{"n_layer": 8, "d_model": 640, "n_head": 10, "n_kv_head": 10, "head_dim": 64, "d_mlp": 2560, "vocab_size": 8192, "activation": "gelu", "norm": "layernorm", "norm_place": "post", "norm_eps": 1e-06, "positions": "learned", "qk_norm": false, "attn_scale": 0.125, "bias": "all", "tie_embeddings": false, "parallel_block": false, "init": "normal", "init_std_qkv": 0.0268, "init_std_o": 0.00671, "init_std_up": 0.0268, "init_std_down": 0.00671, "optimizer": "muon_variant", "lr": 0.000326, "lr_mult_o": 4.0, "lr_mult_down": 0.7, "beta1": 0.93, "lr_head": 0.00468, "grad_clip": 1.0, "warmup_steps": 200, "schedule": "wsd", "decay_fraction": 0.825, "decay_shape": "linear", "final_lr_fraction": 0.0, "batch_tokens": [32768, 65536, 131072], "seq_len": 2048, "doc_mask": true, "train_tokens": 599400000, "steps": 9715, "dataset": "wikipedia_en"}
MLP neurons of a small language model. Each row is named by its layer, matrix (down: output weights) and neuron, and shows model dimensions 229-324. Each number is 50 + 10 x the weight over its row's rms, rounded and kept within 0 to 99.
A block is one neuron, or neurons of one layer that tend to fire together. Before each block is what it responds to, as a language model described it from the Wikipedia text at the highest values.

Past-tense and passive participle verb forms ending in -ed, often the final piece of a split word, mostly after was/is/were, such as constructed, released, established.
L3.down71:50 65 63 58 51 50 55 35 34 35 39 56 64 45 53 46 27 45 72 68 64 55 55 57 74 48 63 59 56 35 44 50 43 33 43 54 34 51 63 54 43 37 38 26 47 36 61 54 47 66 41 61 56 44 58 54 70 43 50 41 46 47 34 60 60 49 46 31 58 49 50 39 48 49 57 51 57 62 37 36 43 62 47 59 60 52 45 51 50 39 46 56 53 61 68 28
L3.down513:51 48 55 55 62 46 45 54 42 44 57 52 53 68 53 56 64 54 48 49 56 53 59 30 66 38 51 46 50 63 64 41 56 51 54 38 51 63 60 47 47 53 51 72 52 52 60 56 50 20 30 50 44 66 40 56 40 59 30 52 61 47 58 53 46 49 72 45 50 49 28 41 54 60 55 53 37 61 38 61 29 52 42 46 51 59 48 28 56 68 62 69 48 50 41 31
L3.down676:55 62 48 49 41 52 47 39 45 24 57 67 50 48 46 36 61 50 61 46 56 46 47 46 54 56 32 39 47 67 30 56 35 45 41 51 55 47 54 59 44 54 57 58 58 46 54 48 60 53 43 47 62 33 44 57 51 46 41 34 48 34 34 54 51 54 42 57 42 29 37 50 69 59 39 42 58 37 44 49 55 14 62 42 46 54 53 64 75 36 26 32 64 59 70 60
L3.down1778:56 48 33 60 55 38 62 59 54 36 43 41 44 55 56 44 36 46 38 53 74 37 62 49 47 76 67 40 40 57 37 59 42 37 42 50 61 47 44 76 26 46 51 49 53 44 52 68 65 41 64 50 70 56 49 39 56 54 54 46 50 51 53 42 48 60 30 33 55 37 46 42 44 39 47 49 40 56 37 44 48 34 39 32 47 54 29 46 61 49 33 52 52 33 51 52
L3.down1840:53 50 51 51 36 70 55 42 36 48 38 48 52 43 42 50 48 42 45 58 71 51 44 48 36 38 53 27 53 35 37 41 57 64 52 36 45 52 59 49 40 38 67 49 44 46 53 52 51 46 60 65 57 64 67 47 32 29 46 55 45 45 59 61 53 52 43 32 53 50 51 48 57 46 66 50 52 48 60 58 37 36 53 49 65 56 42 39 55 55 50 48 57 76 50 44
L3.down1942:52 52 42 48 46 39 51 50 34 53 36 50 51 43 57 54 53 44 43 73 37 37 40 40 52 43 70 57 64 42 52 51 50 54 47 58 42 70 63 58 31 46 53 62 59 49 29 56 49 52 45 44 57 40 61 45 53 47 67 41 57 23 40 59 37 60 47 36 67 48 38 50 52 63 71 56 65 50 69 49 43 48 54 67 55 41 51 75 33 47 60 57 57 52 56 49
L3.down2016:55 54 44 43 54 44 50 51 47 51 64 57 45 67 35 50 51 33 59 46 48 57 39 51 34 39 47 50 47 61 50 47 30 58 52 36 47 54 44 50 50 59 48 65 71 49 36 58 68 62 47 60 51 56 58 47 38 62 62 41 47 57 53 54 56 35 60 59 63 63 59 41 48 41 39 44 62 66 44 59 42 44 36 72 50 41 40 58 41 48 45 47 44 60 53 43
L3.down2414:33 54 56 48 57 34 47 46 61 56 43 48 54 66 41 26 35 48 50 61 54 59 58 61 55 64 68 48 56 61 57 40 59 57 67 53 60 49 49 47 67 42 44 48 38 47 49 55 42 69 45 43 48 46 57 56 46 53 45 60 52 44 42 37 61 40 45 59 52 32 29 37 66 44 34 41 56 55 32 54 42 60 43 54 56 47 49 69 32 41 45 56 44 65 39 52

Word-final pieces that finish a split verb, mostly -ing after a stem, often before an object, as in support-ing, compris-ing, achie-ve.
L5.down481:44 31 45 65 44 36 47 50 58 58 50 57 58 37 57 56 53 59 44 52 52 41 58 46 43 35 53 58 45 45 53 55 60 67 53 62 46 58 32 57 51 47 58 55 73 47 37 47 47 51 45 46 49 65 46 53 39 64 67 42 44 52 57 49 41 41 51 40 56 55 45 40 40 40 41 55 47 53 46 53 49 61 58 76 58 47 59 53 65 53 37 32 48 54 68 33
L5.down577:55 42 39 58 41 57 40 56 50 47 29 46 59 65 51 41 45 41 42 57 37 38 60 32 23 59 61 56 40 46 35 45 40 49 70 38 61 51 64 50 55 57 43 44 47 51 49 39 56 51 41 55 47 55 50 57 46 43 51 30 53 56 62 52 73 66 65 65 47 55 54 35 70 47 57 40 53 28 43 65 54 40 43 63 49 55 46 57 42 49 50 56 44 49 55 58
L5.down600:56 45 45 62 48 55 49 48 51 60 57 52 44 46 48 49 27 42 41 49 56 43 36 40 53 59 47 50 43 57 49 59 41 57 48 48 53 48 37 55 52 48 48 48 44 58 64 43 38 66 35 43 54 34 48 31 51 44 45 55 60 44 57 47 47 55 64 37 45 63 45 43 49 50 51 32 57 31 47 52 45 63 38 54 56 49 56 54 53 47 49 50 56 42 45 40
L5.down1480:33 42 35 64 56 64 69 47 38 52 47 46 47 46 58 41 56 68 55 49 65 58 33 54 47 52 41 61 47 47 48 56 62 59 55 62 63 54 35 34 40 53 58 57 59 37 48 55 50 62 65 60 40 59 51 41 46 44 55 41 49 58 63 66 39 65 61 58 48 70 50 46 63 49 48 51 40 56 48 36 55 55 48 73 50 45 42 33 52 49 44 52 59 46 60 59
L5.down1563:55 65 42 50 35 56 45 49 37 59 48 44 45 55 65 58 55 61 52 72 34 43 50 53 41 61 59 33 63 30 45 51 42 73 46 58 47 53 60 66 51 47 55 46 49 43 38 56 44 54 63 57 56 42 57 49 51 53 51 36 52 47 70 55 53 34 43 35 54 50 69 47 52 25 42 52 60 52 48 34 57 58 47 47 36 51 53 50 64 38 67 28 44 47 54 43
L5.down1751:56 62 63 44 40 52 34 47 53 58 45 52 52 32 59 41 46 46 49 52 38 49 57 71 63 57 58 33 47 48 49 40 49 64 37 36 41 64 59 57 63 33 25 75 56 28 38 50 26 61 71 39 38 48 51 41 44 42 59 55 61 39 45 59 64 31 66 45 56 51 47 44 45 58 66 43 71 49 40 58 47 46 46 38 53 58 57 48 35 26 45 65 47 42 48 55
L5.down2292:55 37 61 52 50 47 54 34 48 49 57 49 49 46 47 56 46 45 51 51 47 62 39 55 43 50 55 42 52 51 45 49 57 45 58 58 51 49 33 51 47 50 48 60 41 56 67 47 44 53 46 51 51 65 32 55 41 68 44 42 57 42 64 57 51 55 50 50 53 57 64 23 30 50 37 58 59 53 39 44 76 69 44 67 48 39 60 57 47 80 46 41 52 51 53 40
L5.down2342:52 50 41 44 49 47 62 55 72 52 61 63 57 69 55 31 34 63 40 36 50 42 57 41 39 71 26 40 49 56 39 40 48 44 53 40 46 54 56 41 53 55 51 42 34 46 52 57 55 26 17 59 41 33 36 30 42 62 47 41 49 46 48 45 54 44 52 76 59 39 47 36 37 48 52 51 56 26 58 49 47 69 55 64 54 48 63 54 64 73 39 43 55 53 47 45

Words in the middle of song, album, film and team names (Conditional Form, Very Best, Saturday Night), plus dashes and table cells in lists.
L2.down507:37 48 66 57 59 53 46 43 60 46 46 52 50 46 70 53 39 49 40 42 44 37 47 69 44 57 51 50 35 50 58 52 54 60 45 33 58 62 35 40 37 40 53 38 53 39 43 39 64 35 33 60 66 69 37 43 56 45 60 47 38 61 44 52 53 47 53 58 49 45 37 42 65 28 45 64 51 40 58 43 43 46 50 49 42 51 45 45 55 38 56 46 47 46 54 49

Past participles and nouns of making or using after "was/were/the", such as built, made, used, released, born, plus existential "there".
L2.down2548:45 42 45 44 53 60 46 52 37 47 50 38 31 49 50 37 50 47 51 51 53 36 51 53 53 78 23 50 46 43 60 58 51 34 42 47 53 48 49 49 60 45 66 41 47 40 47 45 49 46 40 46 67 62 42 53 45 66 33 64 37 57 34 50 56 49 59 50 49 48 53 36 22 56 54 61 25 64 45 50 32 44 59 59 60 65 64 49 63 37 48 36 53 59 54 29

Past participles in passive constructions right after forms of be (was, is, be, were, been), e.g. sold, held, made, replaced.
L5.down632:42 39 48 73 42 53 60 42 47 49 62 46 64 55 58 46 40 40 47 53 52 59 58 40 46 42 56 58 47 41 55 40 79 58 52 45 46 47 44 60 39 48 52 47 55 47 29 42 56 51 46 21 53 50 63 57 50 40 63 51 53 70 40 59 52 68 55 45 45 35 50 62 44 49 51 28 45 48 75 58 58 61 68 64 45 51 33 50 48 60 60 38 64 49 48 60
L5.down1239:46 54 44 43 60 43 62 35 62 60 44 51 65 53 33 53 65 39 57 49 50 47 66 41 67 36 39 30 56 60 43 42 28 65 27 50 42 44 50 65 50 42 67 40 42 53 57 56 36 39 39 47 47 62 45 44 51 34 71 49 44 57 28 39 49 43 38 28 44 53 54 46 34 46 49 42 28 43 43 49 38 66 41 62 42 43 58 59 50 52 66 34 44 46 55 53
L5.down1412:49 63 48 45 51 55 54 52 51 49 74 38 39 43 42 49 49 37 30 43 61 54 29 56 38 61 35 36 45 49 68 69 37 57 48 51 50 56 40 59 48 50 52 36 47 51 45 46 66 39 63 38 54 27 43 47 53 57 36 46 48 67 63 46 52 42 37 41 50 40 52 48 28 33 43 44 45 54 46 51 46 46 50 66 57 64 60 49 69 32 51 52 44 44 43 41
L5.down1737:39 53 49 49 47 57 38 33 59 59 54 51 56 22 45 31 31 42 46 64 70 54 52 47 51 48 58 54 61 44 53 38 63 39 42 57 50 60 37 57 73 63 56 59 54 42 56 34 38 42 59 44 48 62 51 64 62 61 45 54 58 46 50 48 67 54 43 42 69 53 42 49 62 58 36 43 39 47 40 67 53 47 61 45 52 48 46 33 61 52 58 47 45 40 51 47
L5.down2103:54 44 58 50 50 60 39 73 52 41 53 40 49 34 60 59 40 56 54 47 50 53 52 48 51 44 58 63 46 52 39 58 48 52 36 43 47 47 55 44 68 61 44 42 53 40 59 47 35 62 43 61 29 38 34 56 46 61 44 31 40 53 59 55 38 40 45 46 65 65 58 51 55 53 54 40 61 48 39 38 43 47 45 44 60 48 47 21 37 55 68 44 32 44 52 44
L5.down2132:39 46 54 57 62 30 44 40 76 63 51 50 44 37 50 61 39 49 53 57 66 48 46 62 52 50 34 48 64 52 52 58 34 48 61 44 35 46 46 55 27 64 47 58 56 53 54 37 38 20 45 62 44 68 63 51 50 49 56 57 50 55 51 64 54 40 40 64 34 57 66 56 49 47 40 37 55 40 61 41 51 56 59 64 54 55 40 44 57 48 53 29 48 59 38 57
L5.down2241:49 46 58 58 63 40 30 43 72 42 65 37 51 50 46 65 55 37 42 42 50 38 44 68 48 45 41 64 61 38 72 61 30 33 71 49 41 62 61 54 46 51 52 42 50 46 60 57 33 63 49 48 47 42 41 53 48 51 66 53 44 50 48 50 30 25 39 34 48 48 43 46 53 43 56 50 51 40 55 50 40 69 35 38 52 66 41 56 55 56 44 50 54 60 39 44
L5.down2476:80 56 48 49 50 49 36 64 44 44 62 46 53 62 46 59 64 54 43 62 64 62 45 55 55 52 44 43 46 46 55 56 53 57 54 58 58 53 48 60 58 56 56 58 50 69 36 56 56 46 53 47 47 43 59 60 45 57 47 48 32 32 44 56 38 22 36 39 66 48 53 68 52 44 44 59 51 43 55 55 66 47 46 61 38 60 36 44 45 46 51 48 52 29 66 49

Single digits in the middle or end of multi-digit numbers, mostly in wiki table cells before a pipe, e.g. 7,729, 1,487, 93.07.
L2.down144:54 60 49 46 40 52 44 49 17 54 51 58 59 61 53 37 46 41 50 69 45 40 54 56 59 66 48 53 64 47 62 52 37 44 65 43 42 39 56 30 44 47 76 55 47 29 38 50 43 55 48 23 46 40 65 55 43 51 14 59 52 44 54 46 50 34 40 50 37 75 55 52 52 33 41 53 44 50 41 58 49 35 61 60 61 31 50 59 47 60 63 56 50 53 54 49

The -ing ending as a separate word-piece completing a split word, e.g. reve-aling, persu-ading, consult-ing, including non-verbs like Beij-ing.
L2.down1259:46 45 49 51 56 37 52 63 55 48 55 51 49 49 49 45 34 57 67 55 60 41 39 65 43 52 60 53 53 57 31 51 52 62 53 49 54 59 61 59 66 39 42 46 46 55 49 50 42 51 44 70 46 47 47 46 45 48 48 51 65 55 40 47 58 62 68 38 58 55 49 61 63 54 55 44 58 44 50 44 43 55 58 39 54 47 64 47 82 47 59 45 42 50 44 47

Fires on the second token of a word split into pieces, mostly rare names, numbers and CJK characters, e.g. Mem-ph-is, 1,9-6-2, O-ch-iai.
L5.down75:46 57 67 47 34 35 80 60 45 55 52 46 57 62 44 59 52 32 53 47 34 53 51 51 64 56 43 45 39 43 38 49 46 30 52 45 59 36 38 61 54 44 56 56 59 52 59 44 41 56 56 47 68 54 55 44 48 43 50 52 64 44 55 57 44 50 52 52 42 60 41 69 37 61 62 60 62 57 53 46 60 66 57 45 46 41 41 59 45 53 54 54 35 46 61 54
L5.down167:44 56 43 70 45 51 39 48 47 56 46 42 47 54 81 45 49 56 51 49 48 45 61 65 36 47 54 54 42 34 40 34 42 52 58 55 37 53 41 47 38 56 47 45 47 53 51 54 55 55 60 59 53 49 31 62 53 52 59 58 39 44 45 60 46 57 48 35 52 44 40 54 53 50 47 69 45 40 62 51 52 68 48 42 49 57 49 51 43 45 61 40 46 53 51 53
L5.down548:46 52 50 51 68 49 55 41 44 38 45 47 49 49 47 38 52 55 48 52 42 45 48 44 61 34 58 51 51 66 53 52 54 70 45 47 48 58 43 55 58 57 23 54 42 54 38 45 39 55 46 54 42 60 61 53 52 44 50 36 47 34 49 40 43 37 60 49 49 74 41 32 46 41 53 56 29 53 54 47 81 43 50 37 41 44 60 49 45 60 58 48 46 44 39 54
L5.down676:53 33 38 29 36 56 58 35 39 55 53 36 47 48 57 72 47 46 43 51 46 50 53 32 64 52 65 72 41 43 52 33 47 54 46 49 39 43 51 55 43 25 38 57 37 55 69 59 63 54 36 42 54 50 63 40 48 41 50 45 32 51 57 40 45 40 62 50 61 56 46 41 57 64 45 78 46 43 51 39 64 68 42 51 52 41 55 52 49 45 48 49 41 34 54 61
L5.down775:37 45 66 58 48 50 47 25 45 63 48 52 61 59 60 49 50 43 52 49 44 45 59 44 68 51 42 50 47 38 50 58 45 56 53 55 51 56 39 65 53 54 50 64 36 43 60 53 64 41 36 35 38 53 57 43 60 38 60 42 50 35 53 38 36 60 36 54 61 51 47 42 69 47 64 51 48 52 38 55 68 62 39 39 60 38 47 41 44 46 32 48 33 45 38 52
L5.down967:56 51 42 37 57 64 70 48 56 60 72 38 50 47 28 43 49 58 62 50 38 65 58 32 58 58 50 34 42 74 59 45 50 50 52 63 53 40 66 60 63 45 56 52 37 47 45 63 73 48 53 50 47 58 50 46 53 48 36 62 51 45 63 56 51 53 59 36 55 39 59 55 35 41 44 56 62 49 51 50 52 52 36 47 45 54 52 46 51 56 52 44 57 47 46 61
L5.down1076:50 54 49 54 44 46 56 49 48 66 54 86 50 52 55 29 52 28 49 59 37 48 35 37 39 50 39 56 47 56 46 44 45 50 57 46 50 51 59 51 43 42 38 52 36 50 41 51 71 60 41 45 58 57 52 48 31 52 44 53 54 37 37 44 48 59 43 54 50 43 40 52 58 26 55 62 49 38 41 47 39 42 49 55 40 70 44 45 61 63 40 63 38 65 54 39
L5.down1583:43 54 43 61 61 54 58 54 61 53 56 44 45 44 38 57 40 58 55 53 33 40 49 35 51 40 58 56 48 66 41 61 54 53 49 55 51 45 57 61 43 38 58 50 29 44 68 63 47 52 56 49 50 54 68 55 57 34 37 60 65 26 50 50 45 53 44 49 36 51 50 64 57 27 49 57 54 46 49 64 50 58 44 43 38 43 56 41 62 37 54 56 43 45 65 45

Words inside capitalised titles and names, mostly "The", "It", "This", "to" in song, film, journal titles ("in The Turning", "Out of This World"), plus word pieces within proper names.
L5.down152:48 48 71 49 25 54 39 58 48 30 25 45 62 63 49 35 48 33 47 51 53 50 55 53 52 51 65 53 41 56 44 46 42 63 44 51 40 33 44 58 39 49 46 46 67 43 57 47 69 58 42 54 64 27 45 58 51 49 55 45 52 54 46 44 51 60 49 72 50 53 56 61 50 54 52 35 52 47 52 48 60 51 57 62 55 50 55 55 50 57 58 35 37 58 38 45
L5.down228:56 46 57 65 62 56 53 55 56 34 46 50 51 50 46 38 67 57 47 51 53 60 60 60 51 47 66 38 41 51 41 54 41 47 59 55 39 45 46 70 52 58 52 42 46 36 53 42 52 31 57 56 58 30 56 50 37 47 50 52 63 44 50 47 52 52 61 44 56 46 36 60 45 28 51 53 67 56 51 49 68 65 46 49 52 62 68 50 47 44 48 44 38 53 49 37
L5.down384:54 48 58 61 30 50 31 52 66 47 36 49 50 44 56 48 65 48 49 45 71 44 68 64 46 38 47 43 51 70 49 47 58 51 79 64 34 45 42 48 39 77 52 52 48 44 43 51 34 49 64 46 58 48 56 51 60 45 47 33 64 37 61 38 38 54 42 52 55 47 65 67 58 42 44 36 59 36 37 47 57 56 42 56 56 44 50 51 46 47 39 51 44 71 53 53
L5.down389:44 43 46 48 71 52 53 62 43 47 39 57 48 54 48 31 44 33 63 30 79 48 43 57 42 49 34 58 35 57 58 45 45 55 39 44 53 60 41 36 46 51 60 47 63 32 56 65 30 43 41 52 63 38 43 59 69 52 49 51 37 50 41 38 49 54 53 55 69 58 38 57 68 45 25 27 41 59 55 58 54 30 46 55 56 65 65 44 64 59 48 40 54 62 58 79
L5.down540:57 46 70 72 44 53 48 55 52 36 54 51 56 38 43 62 50 64 66 45 40 44 43 59 39 41 48 34 39 60 61 41 42 47 66 50 55 36 36 63 59 49 57 56 49 51 65 56 36 31 58 62 46 40 49 37 44 55 56 44 58 36 53 53 32 43 40 47 51 55 53 64 49 28 44 46 69 48 49 56 40 50 68 44 57 53 67 74 49 45 54 34 49 59 45 62
L5.down1441:61 46 44 46 37 49 43 39 72 49 46 39 45 50 64 59 23 43 40 54 38 46 54 47 44 44 54 68 47 48 40 62 45 52 38 63 63 61 38 55 38 48 33 61 34 42 58 57 35 34 51 71 44 42 64 57 28 49 64 69 59 59 45 49 58 42 31 39 63 43 57 38 48 38 33 39 58 48 55 68 49 47 46 53 54 45 50 55 55 54 64 47 52 61 36 59
L5.down2147:33 50 50 44 49 54 53 49 45 69 45 54 18 30 32 53 53 57 46 53 50 48 63 58 42 48 55 35 37 51 39 54 62 58 48 38 54 53 41 57 50 50 41 46 58 54 56 47 42 54 49 50 56 43 45 49 53 52 68 36 50 45 39 47 46 70 46 35 50 31 42 51 55 39 35 46 51 62 45 62 59 63 51 68 43 73 63 47 51 60 49 42 38 37 50 55
L5.down2473:45 61 38 61 48 60 36 45 51 55 46 46 55 67 51 54 43 24 61 42 39 52 56 70 38 48 58 56 38 55 45 60 49 47 26 55 52 49 60 47 37 78 47 54 32 45 49 65 52 48 57 56 51 43 57 48 46 56 60 39 58 53 38 52 44 51 50 51 47 58 61 39 42 61 41 48 71 46 49 69 55 61 61 27 60 59 52 26 46 56 57 51 57 51 52 49

Function words and apostrophes inside or opening titles of films, songs and albums in credit lists and tables, e.g. "The Thick of It", "Born This Way", "'Till".
L3.down593:52 55 58 54 40 55 60 50 45 49 50 54 54 57 54 58 41 43 58 45 50 61 45 50 55 47 52 50 51 51 47 50 41 51 44 35 45 36 50 53 57 62 52 59 67 39 59 60 55 59 44 56 54 40 75 61 33 54 40 64 56 58 48 38 65 50 65 76 60 51 47 51 62 58 39 50 61 51 43 45 49 60 65 23 54 40 50 54 49 48 46 49 50 40 46 57
L3.down1109:45 41 58 55 61 82 57 45 53 31 49 29 54 42 58 55 49 53 59 52 54 55 47 41 50 52 41 56 49 49 55 44 31 57 47 47 58 60 57 65 63 61 54 45 58 44 65 59 46 58 64 38 66 55 56 36 30 48 52 50 47 48 41 58 51 31 48 65 65 63 29 46 59 63 44 51 42 53 39 51 63 37 41 43 59 67 49 63 50 44 50 39 49 49 50 42
L3.down1173:56 47 52 40 46 58 39 54 59 42 40 41 49 53 59 56 42 44 47 45 30 51 60 49 45 63 73 67 31 57 48 48 45 64 55 58 36 49 45 38 59 51 52 56 57 55 63 45 66 54 46 54 47 77 55 40 47 42 58 46 64 58 42 38 55 63 48 63 42 46 62 39 45 48 60 39 58 64 50 60 55 57 45 56 60 54 31 46 63 52 56 38 37 64 51 39
L3.down1371:49 44 47 54 45 41 42 41 44 36 46 52 39 46 50 19 54 60 40 49 51 48 53 49 48 46 60 71 35 57 45 59 50 50 50 65 46 52 39 53 48 37 54 42 63 50 49 52 41 50 53 32 41 46 51 51 50 29 51 60 68 50 39 43 54 50 45 52 60 44 41 42 50 51 43 52 47 62 53 63 30 51 57 26 42 37 49 56 52 44 37 41 48 34 35 41
L3.down1389:58 62 60 42 66 43 39 50 57 39 41 56 43 47 23 44 48 61 46 42 32 56 42 52 47 50 44 42 51 62 55 61 42 51 57 62 54 51 61 68 45 46 48 47 52 53 40 53 36 50 44 59 54 48 57 60 34 51 44 44 60 48 46 54 29 62 41 35 52 66 34 34 50 31 59 50 45 59 54 42 49 44 59 59 47 48 58 55 63 32 53 48 36 47 57 57
L3.down1553:51 54 51 71 46 64 50 61 46 38 43 50 64 52 59 37 45 53 42 41 51 52 68 58 48 55 51 63 44 57 67 51 50 43 49 37 35 62 40 44 58 62 39 49 61 42 41 56 49 50 59 44 60 42 47 40 43 60 65 42 52 56 40 31 48 62 47 73 58 57 50 38 52 46 67 51 48 46 41 68 53 60 49 50 53 37 50 59 56 25 52 43 41 63 50 36
L3.down1748:59 49 45 49 48 42 38 63 59 54 52 47 67 61 32 53 61 40 56 62 56 50 54 75 32 42 49 49 36 42 66 42 58 50 32 68 63 50 36 47 60 48 50 55 40 47 56 42 50 71 51 50 49 49 44 64 34 43 62 47 44 50 41 38 53 58 72 35 50 48 42 51 49 45 49 43 53 58 43 57 58 55 46 57 55 32 57 60 50 45 49 51 32 58 36 60
L3.down2461:53 58 55 61 40 59 59 35 54 60 60 43 42 47 36 48 46 55 53 55 42 48 46 13 68 53 53 44 51 40 67 49 42 51 34 62 57 49 36 75 53 58 46 59 52 48 58 71 54 80 39 56 42 60 34 42 49 48 58 55 52 47 27 31 63 56 41 38 55 47 43 49 38 40 51 31 62 60 48 36 56 65 51 39 33 52 60 60 54 47 63 38 45 40 42 47

Periods after initials and abbreviations inside names or titles, such as H.B. Smit, Mrs. Potter, Vol. 6, plus mid-word pieces of proper names like Ar-l-ington and Thom-p-son, often in tables and lists.
L3.down215:64 57 44 45 34 54 45 45 31 57 42 51 51 42 47 53 45 29 49 61 34 61 64 49 54 43 56 61 50 38 46 47 27 53 62 44 56 32 42 44 56 61 54 49 35 40 46 49 51 47 55 19 51 52 47 41 62 41 43 37 36 41 43 59 40 48 43 49 54 64 52 46 65 50 56 27 55 36 49 31 46 59 49 53 57 51 64 54 44 43 54 63 56 53 34 52
L3.down529:53 54 54 45 45 38 52 54 32 31 41 43 40 48 53 49 59 56 50 53 72 36 53 64 56 63 51 49 49 52 59 44 59 42 67 53 56 54 52 67 34 46 48 48 34 61 33 40 55 56 36 50 37 58 74 51 45 35 55 48 54 46 51 51 30 56 49 57 49 55 58 45 48 42 45 33 42 50 45 45 40 44 59 42 44 63 38 30 52 36 46 55 54 56 42 68
L3.down1117:64 47 58 44 69 71 58 39 41 51 58 40 41 53 50 55 40 48 67 61 54 45 42 40 58 36 49 64 57 48 42 44 58 48 41 53 39 20 50 33 33 60 41 55 49 40 36 54 44 49 58 41 62 47 33 43 67 42 39 50 40 61 43 61 64 44 57 51 58 35 60 36 38 59 58 50 64 51 29 67 43 46 44 47 47 57 36 47 64 54 67 46 50 46 58 57
L3.down1325:34 45 45 36 56 50 30 72 70 38 59 64 39 41 50 63 63 43 42 56 64 60 65 38 52 64 54 47 33 59 53 45 59 45 57 49 51 48 42 49 54 48 39 55 58 43 45 47 64 56 70 56 47 47 47 37 57 54 56 29 61 40 34 52 46 55 38 54 47 35 23 59 44 62 61 55 48 46 62 51 52 53 40 70 58 49 54 41 35 47 37 43 49 36 39 45
L3.down1332:51 59 56 64 29 41 51 46 58 43 40 42 47 41 32 41 58 62 35 48 52 30 62 65 42 43 43 44 38 46 38 69 44 43 48 47 38 47 59 41 50 48 56 47 53 46 61 48 55 64 50 49 43 46 53 48 50 55 51 72 57 66 46 65 53 44 38 60 43 62 31 40 57 47 53 43 53 44 42 48 42 46 35 53 60 55 65 60 44 37 55 51 58 41 58 47
L3.down1520:48 47 40 19 43 49 44 53 47 58 36 49 55 52 59 55 69 67 53 42 64 54 55 64 23 39 48 43 53 47 46 46 32 54 59 65 37 64 47 52 61 44 47 41 29 50 45 61 60 62 41 53 62 53 58 36 60 33 67 42 61 41 38 62 70 54 38 61 65 41 42 47 39 43 54 36 60 55 56 24 45 44 65 58 59 55 56 43 62 45 53 52 45 57 33 65
L3.down1915:49 63 52 50 59 45 32 51 44 24 55 60 26 60 57 53 51 45 61 35 53 53 44 62 57 52 60 62 49 58 52 50 59 65 62 49 67 57 57 34 49 58 34 53 29 34 32 48 62 53 41 40 55 61 58 32 36 53 64 55 63 56 59 58 48 75 72 53 59 54 45 58 39 59 52 52 64 54 38 38 60 36 44 55 23 61 67 48 60 38 43 44 36 58 54 43
L3.down2479:54 55 48 53 50 55 45 39 46 31 34 43 56 53 38 43 49 46 49 41 53 57 53 49 27 60 57 47 41 46 44 56 59 41 61 39 52 50 58 43 48 30 37 60 63 58 50 61 50 67 61 45 50 29 42 52 55 59 57 44 48 58 46 51 51 40 51 51 50 55 44 51 43 61 55 41 64 46 48 61 31 37 47 56 41 55 44 46 74 44 45 49 44 41 54 62

Inflectional endings -ed, -ing, -ated, -ied split off verb stems, as in prompt-ed, caus-ing, liber-ated, mostly followed by a preposition or object.
L3.down195:46 42 55 54 54 66 42 49 28 58 63 65 64 54 64 50 48 62 50 42 67 43 53 27 60 33 43 32 44 44 59 56 67 60 39 53 57 56 40 71 47 46 43 42 59 49 47 40 65 61 55 55 45 63 49 21 44 34 60 33 74 51 39 51 64 51 33 55 68 53 44 60 44 54 49 60 59 34 50 36 56 12 52 38 39 43 53 65 32 60 49 52 26 59 61 61
L3.down766:57 62 34 34 53 31 65 50 53 45 49 42 45 65 42 48 71 59 50 55 39 47 53 48 46 51 29 54 45 49 82 65 50 47 68 47 44 52 59 39 53 35 72 47 52 39 48 61 40 43 38 60 40 33 51 47 41 50 38 44 45 35 57 36 56 31 50 43 57 50 54 56 54 65 66 57 56 57 59 61 54 31 62 54 65 44 44 55 53 48 41 51 46 43 68 50
L3.down875:53 53 38 50 43 53 54 48 45 53 56 44 58 55 68 39 48 47 59 43 48 57 33 64 64 54 58 59 51 77 51 58 43 51 37 45 43 22 46 41 48 71 55 42 50 55 25 44 60 55 56 44 63 64 41 47 49 44 59 41 40 44 49 56 46 61 41 60 67 57 60 48 44 37 36 62 45 31 47 39 41 52 55 48 40 58 49 35 49 56 47 48 58 36 40 55
L3.down1324:66 42 67 48 48 45 58 48 42 43 35 48 45 62 48 41 68 69 47 40 62 74 42 52 43 31 51 41 36 62 60 38 50 30 60 50 45 54 49 45 25 54 55 67 49 49 52 57 55 64 52 54 49 34 51 61 38 47 40 52 64 62 35 57 37 56 67 40 54 53 57 44 78 50 26 68 54 52 48 62 47 49 51 57 32 40 51 41 58 53 46 32 59 53 49 77
L3.down1898:57 42 53 51 56 28 51 65 64 57 56 48 49 37 40 40 64 39 57 46 61 81 30 52 37 46 35 53 71 41 38 58 31 67 55 42 48 41 62 39 40 66 60 44 46 57 60 44 42 62 45 69 41 50 52 47 55 51 58 59 43 58 58 68 59 46 43 56 57 55 47 51 53 40 38 55 47 62 48 61 40 53 51 47 47 38 42 45 50 53 56 51 52 41 51 50
L3.down2312:47 60 53 41 56 42 39 75 40 29 51 53 51 46 34 51 46 68 45 66 43 53 49 55 45 50 49 52 57 55 44 47 46 53 53 55 58 53 51 46 44 58 64 59 40 48 41 65 60 54 55 71 36 48 35 45 63 68 51 43 22 53 41 50 45 57 44 39 54 46 64 56 47 54 47 53 36 44 57 55 54 37 34 50 55 45 58 50 44 65 52 58 48 50 73 37
L3.down2511:45 50 51 37 62 61 42 52 46 33 65 53 56 54 45 35 63 39 51 65 40 62 61 44 44 31 51 36 44 44 38 49 42 40 48 32 21 50 54 50 48 54 43 51 50 52 62 50 41 70 53 57 45 39 37 46 63 33 54 51 50 41 47 49 56 56 46 54 58 55 42 40 47 42 35 55 41 56 45 61 50 46 77 50 45 50 29 51 40 42 68 58 50 59 44 51
L3.down2515:29 32 35 44 39 39 69 58 63 39 50 48 44 42 26 58 61 40 64 54 42 62 42 51 54 48 40 49 61 35 45 48 50 66 50 43 52 57 61 52 52 25 58 56 47 35 49 47 50 49 60 65 57 56 58 37 41 50 40 53 62 27 47 31 46 55 50 55 30 49 31 59 54 55 36 50 53 43 57 54 52 51 57 62 53 37 45 43 44 45 57 62 49 56 47 52